From a checkpoint of a small transformer trained on Wikipedia.
Size: 13 layers, width 768, 12 heads of 64 (3 for keys and values), MLP 2048 SwiGLU, vocabulary 31123.
MLP neurons of a small language model. Each row is named by its layer, matrix (gate and up: input weights) and neuron, and shows model dimensions 128-223. Each number is 128 + 24 x the weight over its row's rms, rounded and kept within 0 to 255. A neuron's up and down rows have the sign that makes its largest values positive.
A block is one neuron, or neurons of one layer that tend to fire together. Before each block is what it responds to, as a language model described it from the Wikipedia text at the highest values.

Responds to: Repeated name endings
L10.gate734 [169 126  98 132 124 143 128  98 135  99 111 146 118 153 130 165 128 144  77 148 125 112 147 155  78 115 124  82 140 118 114 105 134  84 146  61  99 105  97 100 142 138 150 182 149 167 150 124 115 108 179 117 126 142 154 113 159 129 114 111 130 116 121 124 146 176 175 155  96  98 123 124 122 168 118 145  86 142 107 130 129 138 157 100 134 182 144 148 104 128 117 131 150 133 121 151]
L10.up734 [123 165  95 116 129 133 113 165 102 119  54 148 140 127 112 161 177  99 100 158  97 154 115 129 111 131 122 140  64 124 124 138 166 160 122 153 124 163 118  94 134 118 131  92 148 147 131 131 143 103 130 124 143 153 120  87 152 147 110 154  93  95 127 144 124 179 153 109 106 131 114 107 154 121 110 144 117 146 130 123 126 123 136 111 126 185 154 122 141 105 175 116 121 121 153 126]
L10.gate905 [136 136 105 135  89 109 102 128  64 100 136 129 123 171 146  94  90 109  97 135 131 116 129 129 102 110  87 143 168 127 126 110  98 139 126 129 142 133  78 126 130 102 162 145 133 127 133 113 118 142 143 123 145 137 172 134 180 143 120  97  98 107 144 107  97 159 101 144 133 111 133 120 123  97 125 120 100  85  99 155  69  99 160 126 100 151 161 153 140 176 118 130 144 124 158  96]
L10.up905 [129 171 146 120 131 112 118 159 126 120 125 115 151 117 146 149  84 137 131 162 124 133  85 134 167 128 145 116 112 107 165 132 122 129  87 114 137 139 142 110  88 111 152 119 139 103 150  95  71 138 124  96 143 136 171 138 124 141 123 135  98 110 117 137 156 120 123 174 160 110 132 129 126 152 158 144 128 148 149 129 119  97 160 136 149 134 157 145 146 128 172 148 175 125 130 173]
L10.gate1103 [103 110 132  81 137  99 123 148 130 112 127 153 127 118 119 102 106 109 160 169 146  88  75 123 128 126 159 142 125  94 169  79 138 115 147 117 147 122 100 134 116 121 131 111 121 142 138 150 152  86 133 142 125 119 113 143 133 114 106 125 107 117 164 151 146 128  90 180 107 107 151 112 121 124 165 134  82 147 123 124 112 142 116 113 129 144 145 120 121 167 155 102 124 141 165 113]
L10.up1103 [121  82 122 119 131 108 128 109 145 145 145  97  87 121 130 103  99 115 129  90 133 144 122 150 126 150 146 133 106 134 149 123 128 138 149 150 141 145 134 125 129  87 135 151  96 122 146 142  86 125 111  96  85 106 141 147 105 152 101 145 159 129 129  78  84 128 173  86  99 115 117 149  97 130  94 137  99 132 125 127 137 170 142 127 176 123 130 155 126 144 107 148 141 120 133 130]
L10.gate1320 [132  81 115  96 161 112 161 122 119 113 142 131 133 126 118 112 106 112 102 131 123 155  94  92 152 180  99 125  95 122 120 162 119 132 127 128 156 101 150 141 146  91 162 110 142 143 130 105 151 138 142 147 133  92  96 150 116 117 129 117 162 144 122 113  76  63 147 155 124 159 105 131 118 171 141 106 121 162 128 133 125 149 111 138 117 158 104 111 123 142 133 141 139 145 105 141]
L10.up1320 [136 157 134 121 132 134 127 136 175 159  83 123 141 127 120 121 120 123 125 120 135 166 119 150 135 128 102  99 119 137 106 170 129  98 158 153 127 119 140 129 104  97 151 106 142 136 114 122 100  88 112 131 141 148 129 146  87 121 149 154 168 133 102 112 120 126 100 100 123 104 137 100 106 173 135 181 129 137 138 132 133 150 135 117  94 127 116 200 128 149 106 136 133 169 115  77]

Responds to: Word and season completions
L8.gate369 [115 163 144 114 145  89 104 102  81  88  86 125  85 122 139 109 163 122 134 156 149 121 148 111 104 113  97 110 124  89  92 104 123 139  60 129 104 149 119 132 164  53 163 144  93 178 151 109 160 109 160 135 119 108 104 107 158  95 120 141 113 118 115 115 125 130 175 144  96 123 152 136 130 120  91 168 108 132 117 103 169 130 135 129 132 145 188 115 123 116 166 127 118 128 174 161]
L8.up369 [141 170 101 161 156 136 104 107 138 121 120  73  94 187 136 142 147 149 133 116 139 112 177 103  74  93 116 138 134 131 130 114 155 137 102 147 127 121 145 123  87 103 140 166 115 132 146  90 132 111 124 128 122 172 140 132 174 111 135 106 113 106 118 139 127 150 109 107 102 103 131 131 146 175 125 122 124 159 107 125 119 126 152 147 157  87 157  99 118 128 125 128 147 138 187 164]
L8.gate437 [134 161 133 119 104 129 128 177 150 152 154 138 117 102 127 139  96 128 107 127 174 171 138 116 153 108 130  79 126 105 145 123 119 174 139  99 127 127 120 124 104 155 131 118 121 143 166 128 140 103 117 132 154 124 141 112 137 127 137 115 117 106 153 111 123  73 132 139 151  96  99 161 136 161 158 151 104 146 121 153 137 101 166 105 117 135  91 116 143  82 143 110 132 104 137 151]
L8.up437 [109 144 127  84 152 126  93 123 117 124 145  79 100 123 142  89 121 119 118  63 152 127 138  92 139 122  96 105  75 145  89 111  78 112 120 121 137 131 112  99  97 168 144 161 103 108 139 191 139 153  83 118 135 119  99 137 170 127 109  98 123  44 125 113 103 104  99 108 169 100 169 117 106 130 115 154 122 105 138 139 165 112 120  89 138 173 130 102 145 140 103 111 148  90 150 157]
L8.gate770 [127 102 101 161  50  78  93  82 130 151 122 109 116 136 134 114 135 137 125 134 108 101 103  96 150 136 125 128 123 116 130 123 121 115 172 140 111 141 107 107 102 137 127 177 137 145 106 132 124 116 160 138 143 121 136 164 102 120 136 140 140 126 100 129 122  82 142  87 115 109  97 117 124 103 139 117 133  82 141 145  75 117 133 136 102 154 101 114 118 129 127 173 129 153 146 131]
L8.up770 [166  73 120 127 103  85 170 121 117 148 120 129 148 103 124 175 112 109 130 119 116 142 133 151 105 128 125 149 123  99 124 148 135 144 146 131 126 137 116 112 126 127 165 130 124 141 107 158 133 126 124 155 112 147  85 124 119 138 133 137  74  95 142 130 127 168 151 125  93 124 109 124  83  97 102 110 159  97  90 163  87 105 124 126 132 114 148 111 113 168 154 133 134 136 165 128]
L8.gate1101 [138 101 158 129 146 121 102 122  73 152 134 153  90 147 153  79  85 143 109 134 130 158 111  81 169  92 113 146 138 161 109 107  97 113 142 142 167 107 103 195 135 126 180  85 130  98 140 120 130 118 118 109 103 174 111 106 141 130 100 103  93 155 143 132 112 123 155  87 153 106 137 113 101 117 126 124 154 172 130 130 107 126 155 103 139 163 130 127 119 125  98 128 136 102 118 157]
L8.up1101 [152 134 168 155 149 100 138 101 141 107  97 166 123 136 155  69 159 128  88 102 136 120 155 134 125 119 147 168 106 103  83 147 109 110 124 143 123 128 108 162 101  68 159 148  91  98  98 108 107 121 104 107 115 143 126  88 110 128 154 119 108 136 179 161  56 156 146  86 168 187 128 123 131 180 173 120 152 157 133 133 137  79 143 124 129 143 153 163 137 126 116 124 120 130 121 112]
L8.gate1176 [138 144 153 152 117 127 135 135 105 122  84 112 146 148 113 134 126 148 134  74 130  97 139 142 100 125 152 117 164 110 136 121 123 158 160 114 112 119 165 125  73 129  89 102 141 122 159 131 129 116 138  92 126  85  67  90 149 126 143  91 111 153 137 139 145 165 117 104 143  78 153 125 132  73 142 141  76  99 128  89  89 122 100 118 162 103 135 100 116 101 139 166 111 124 105 130]
L8.up1176 [ 86 130 181 129  66 164  97 121 130 103 157  98  97 135 121 171 112 135  68 136 145 135 136 123 157 143  93 149 114 106 141  96 151 129 124 182 137  91 123 113 116 174 160 119 139 140 105 137 155 115 135 120 172 130  82 120 131 151 121 144 138 111 124 118 182 119 116 140 132 143 149 151 134 128 149 140 147 127 142 109  85 105 128 155 109 120 118 128 137 100 140 134 133 112 121 103]
L8.gate1222 [128 148 133 158 158 124 151 121 103 130  88 136 110 149 157 128 110  77 134 139  93 104  96  95 135 131 112 112 120  88  73 120 124 163 138 121 136  96 147 134 144 112 161 108 131 134 150 177 176  81  99  62 168 124  93  97 161 130 142 100 138 139 139 121 133 103 100 156 140 146 191 110 141  90 111 139 144  84 144 155 136 121 123 124 126 160 129 110 174 156 130 114 102 178 142 110]
L8.up1222 [138 146 123 134 159 171 130 137 104 111 129 151 130 134 163 159 132 104 134 108 106 128 138 153 113 151 133  94 115 139 153 112 105  97 127  59 113 132 157 148 103 139 127  97 101 124 137  98 136  98 145 147 113 125 159 145 143 146 152 100 134 112 109 111  83 120 116 146 152 139 127 101 121 113  96 151 125 105 109 153  99  95 162 145 126 125 123 150 157  97 100 140 121 131  97 151]
L8.gate1224 [108 157 168  84 130 121 125 123 123 186 121 122 169 143 138 133 109 127  99 122  78 138 191 140 142 157 140 130 174 164  99 187 181 129 139 102 146 126 146 132 125 133 106 154  62  77 122 128 147 114 103 140 152 100 127 113 126 121 145 108 142 135 146 103 103 110 110 196 133 113 174 115 137 107 116 104 144 141 120 106 127 143 139 145 147 113 125 114 140 107 176 204 118 100 111 171]
L8.up1224 [141 109  86 150 119 177 155 150 124 101 111 129 104 134  97 136 190 171 103 123  97 104 148 123 140 115 120 124 103 165 144 135 172 162 120 116 129  94 138 161 111 143 125 140 137 120 135 126 131 105 134 127 124 120  84 145 131 130 115 127 157  78 143 145 131 146 116  82  92 139 166 129  76  80 117 147 137 108 116 146 151  77 147 171 161 130 186 119  98 129 149 144 134  85 125 127]
L8.gate1974 [122 115 123 142 172 139  98 126 128  97 148 144 131 109  92 169 101 119 113 117 128 128 138 109 137 134 152 130 154 150 139 126  88 138 127 184 158 143 151 124 153 101 109 112 152 112 166 134 109 120 115 101 113 159 155 128 135  94 158 140 142 127 144  86 120 155 138  98 120 178 133 123 133 132 129 104 169 134 130 152 133 109  96 103 106  74 110 104 145 113 134 137 138 135  98 128]
L8.up1974 [136 113  92  97 101 121 139 152 127  85 121 105 128  78 137 116 132 125 129 141 175  92 144 110  83  92 123 159 117 134 117 105 143 145 126 178 142 128 101  86 131 108 102 153 141  99 106 150 162 181 138 136 120  76 117 100 111 133 103 134  85 125 156 121 131  98 131 157  97 139 124 158 139  87 139 112  93 143 124 141 143 122  92 158 142 146 132 129 114 128 135  95 106 118 141 134]

Responds to: Material and colour descriptions
L10.gate529 [145 151 154 107 125 121 153 107 134 143 105 168 157 126 128 138 122 147 115 176 145 113 143 139 121 140 191 106 154 101 127 117 123 165 150  84 104 117 124 162 127 108 127 143 149  60 119 133  79 163 102  97 121 155  87 112  95 122 102 114 126 137 122 127 162 132 115 119 143 130 126 148 112 147 134  72 136 113 134 147 123 128 104 117 168 166 101 146 112 106 142 129 140 120 118  71]
L10.up529 [152 155 110 172  94 129 106 129 112 131 148  95  89 176 132  95 128 133 104 120 160 132 130 165 119 119 161 129 114 110 146 135 106 155 164 161 166 139 120 148 130 132 128 125  94  99 106 123 129 114 136 122 174 133 138 137 105 142  99  83 135 115 119  84 138 171 177 106  94 128 135 117 147 130 117 129 138 185 161 124  97 145 125 135 107 128 105 122 156  99  89 154  74 164 142  79]
L10.gate578 [ 84 126 126 118 138 124 109 114 103 138 123 152 110 112 129 152 156 127  69 125 153 173 104 103 109 155 127 100 131 116 103 146 101 155 134 123 138 114 115 138 131 142 126 114 147 136 113 101 121 121 112 154 112 111 119 129  89 107 161 101 164 161 108 173 137 105 169 128 135 202 151 144 139 173 143 141 130 154 129 131 127 167 128 154 159 148  92 149 135 106 118 127 132  99 148 131]
L10.up578 [112 134 114 124 116 121 142 162 134 147 128 148 106 131 150  78 156 166 142 139 120 167 129 100 101 126 148 103 129 102 104 154 122 144 120  81  96 105 100 118 145 149 148 147 108 132 125 162 121 133 128  93 124 120 144 125 137  99 128 105 185 169 111 121 147 118 137 112 119 125 167 131 146 140 144 132 127 140 120 100 141 129 162 165 138 126 121 150 113 151 107 204 127 121 128 113]
L10.gate954 [ 61 146  66 118 170 128 106 148 100 128 149 171 176  92 145 185  73  87 150 125 154 112 112 148 123 151 102 164 112 101 168 101 146  89 122  67  84  92 103 132 143 158 104 125 116 123 122 104 121 135 124 119 136 123 122 118 149 126 140 127 121 146 104 143 115  82 141 128 145 162 120 142 113 146  91 177 117 132 125 153 129 122 160 143 135 150 129 132 147 131 132 155 145 103 150  98]
L10.up954 [109 142 136 137 160 105 142 117  59 153 102 137 129 162 125 127 150 122 129 125 107 102 159 126 151  91 119 136 137 104 149 168  89  98 110 128 124 114 126 120  74 110 114 111 115 155 112  98 115 115 121 126 110 110 125 109 151 162 126 153 131 120 140 148 112  87 127 146 177  89 140 119 117 146 143 104  87 138 122 110 134 112 110  90 130 155 132 136 161 116 101 127 140 174 119 113]
L10.gate2025 [104 166 117 130 116 144 137  83 129 113 137 165  75 118 160 118 146 159  82 129 169 160 131  58 127 151 126 126 114  86 178  99 109 106 149 134 121 106 132 154 131 150 119 123 170 104 106 143 139 130 149 132  80 108 133 179 131 145 141 135 132 145 104 114 128 164 120 127 136 126  78 111 137 105 105 118 105 135 149 160 112 146 100 143 169 145 121 139 102 157 134 176 117 124 114  82]
L10.up2025 [107 128 124 133 139 139 136  93  82 155 141  82  87  92 146 142 165 162  78 161 173 132 129 152 115 150 125 154  99 167 149 145  93 105 119 148 112 111 107 182 138 108 120 197 151 169 157 160 130 148 109  96 108 134 153 143 106 104 124 160 100 139 160 172 137 134 130 106 113 138 138 131 108 127 128  96 143  79 159 123 102 174 114 134 184 136 193 159 130  96 169 168 117 133 140  85]

Responds to: Place-name completions
L5.gate323 [143 131 112 158 121 139 138 118  92 148  80 137 110 109 123 109 112 135 126 133 103 175 115 101 137 163 146 120 134  65 102 138  57 147 149 141 137 120 136 171 146 122 140 114 163 149 109 131 136 116 134 124 132 172 141 148 124 108  99 115 139 180  94 140 112 117 138 125 152 142  98 191 126 158 140 145  86 149 129 140 161  87 114 137 125  80 183 135 160 163 153 144 129  83 123 148]
L5.up323 [145 114 115 120  96 126 111 103  88 159 176 138  99 130 125 114 171 160 109 114 136 113 103 137  97 104 134 170 131 137 158  95 204 132 108 138 135 176 122 151 142 147 106 120 145 117 130 155 106 187 135 107  96 159 101  96 125 173 135 128 139  92  78 103 132 129 141 102 109 134 119 145  93 125 148 100 156 158 119 133 125 147 126  62 117 168  88 111  93 126  66 157 116 114 104  73]
L5.gate1891 [129  97  95 145 121 148 156 121  94 112 109 121  98 139 178 134 164 133 108 127 107 125 122 136 135 141 126 111 143 118 120 157 146 162 108 107 148 107 156 135 130  97 116 100  98 126  95 143 123 131  98  81 139  84 143 113 110 126 133 154 123 142 132 105 125 153 130 100 102 118 133  91 100 105 130 148 152 121 163 147  83 127 117 122 111 125 147 132 129 141 158 125 126 132 161 141]
L5.up1891 [ 78 142 106 121 116 126  91 134  55 127 154 121 132 138 104 174 179 170 124  97 177 122  88 150 138 141  87 120  53 152 158 134  96 126 138 116 113 131 129 133  75  96 145  96 147 165 114 125 109 119 113 130 129  91 157 140  98 138 142 110 130 164 113 114 145 143 129 122 118 133 101 156 177  96 106 114 130 143 101 154 159  98 120 140 140 127 121 128 111 113 120  95 130 140 135 176]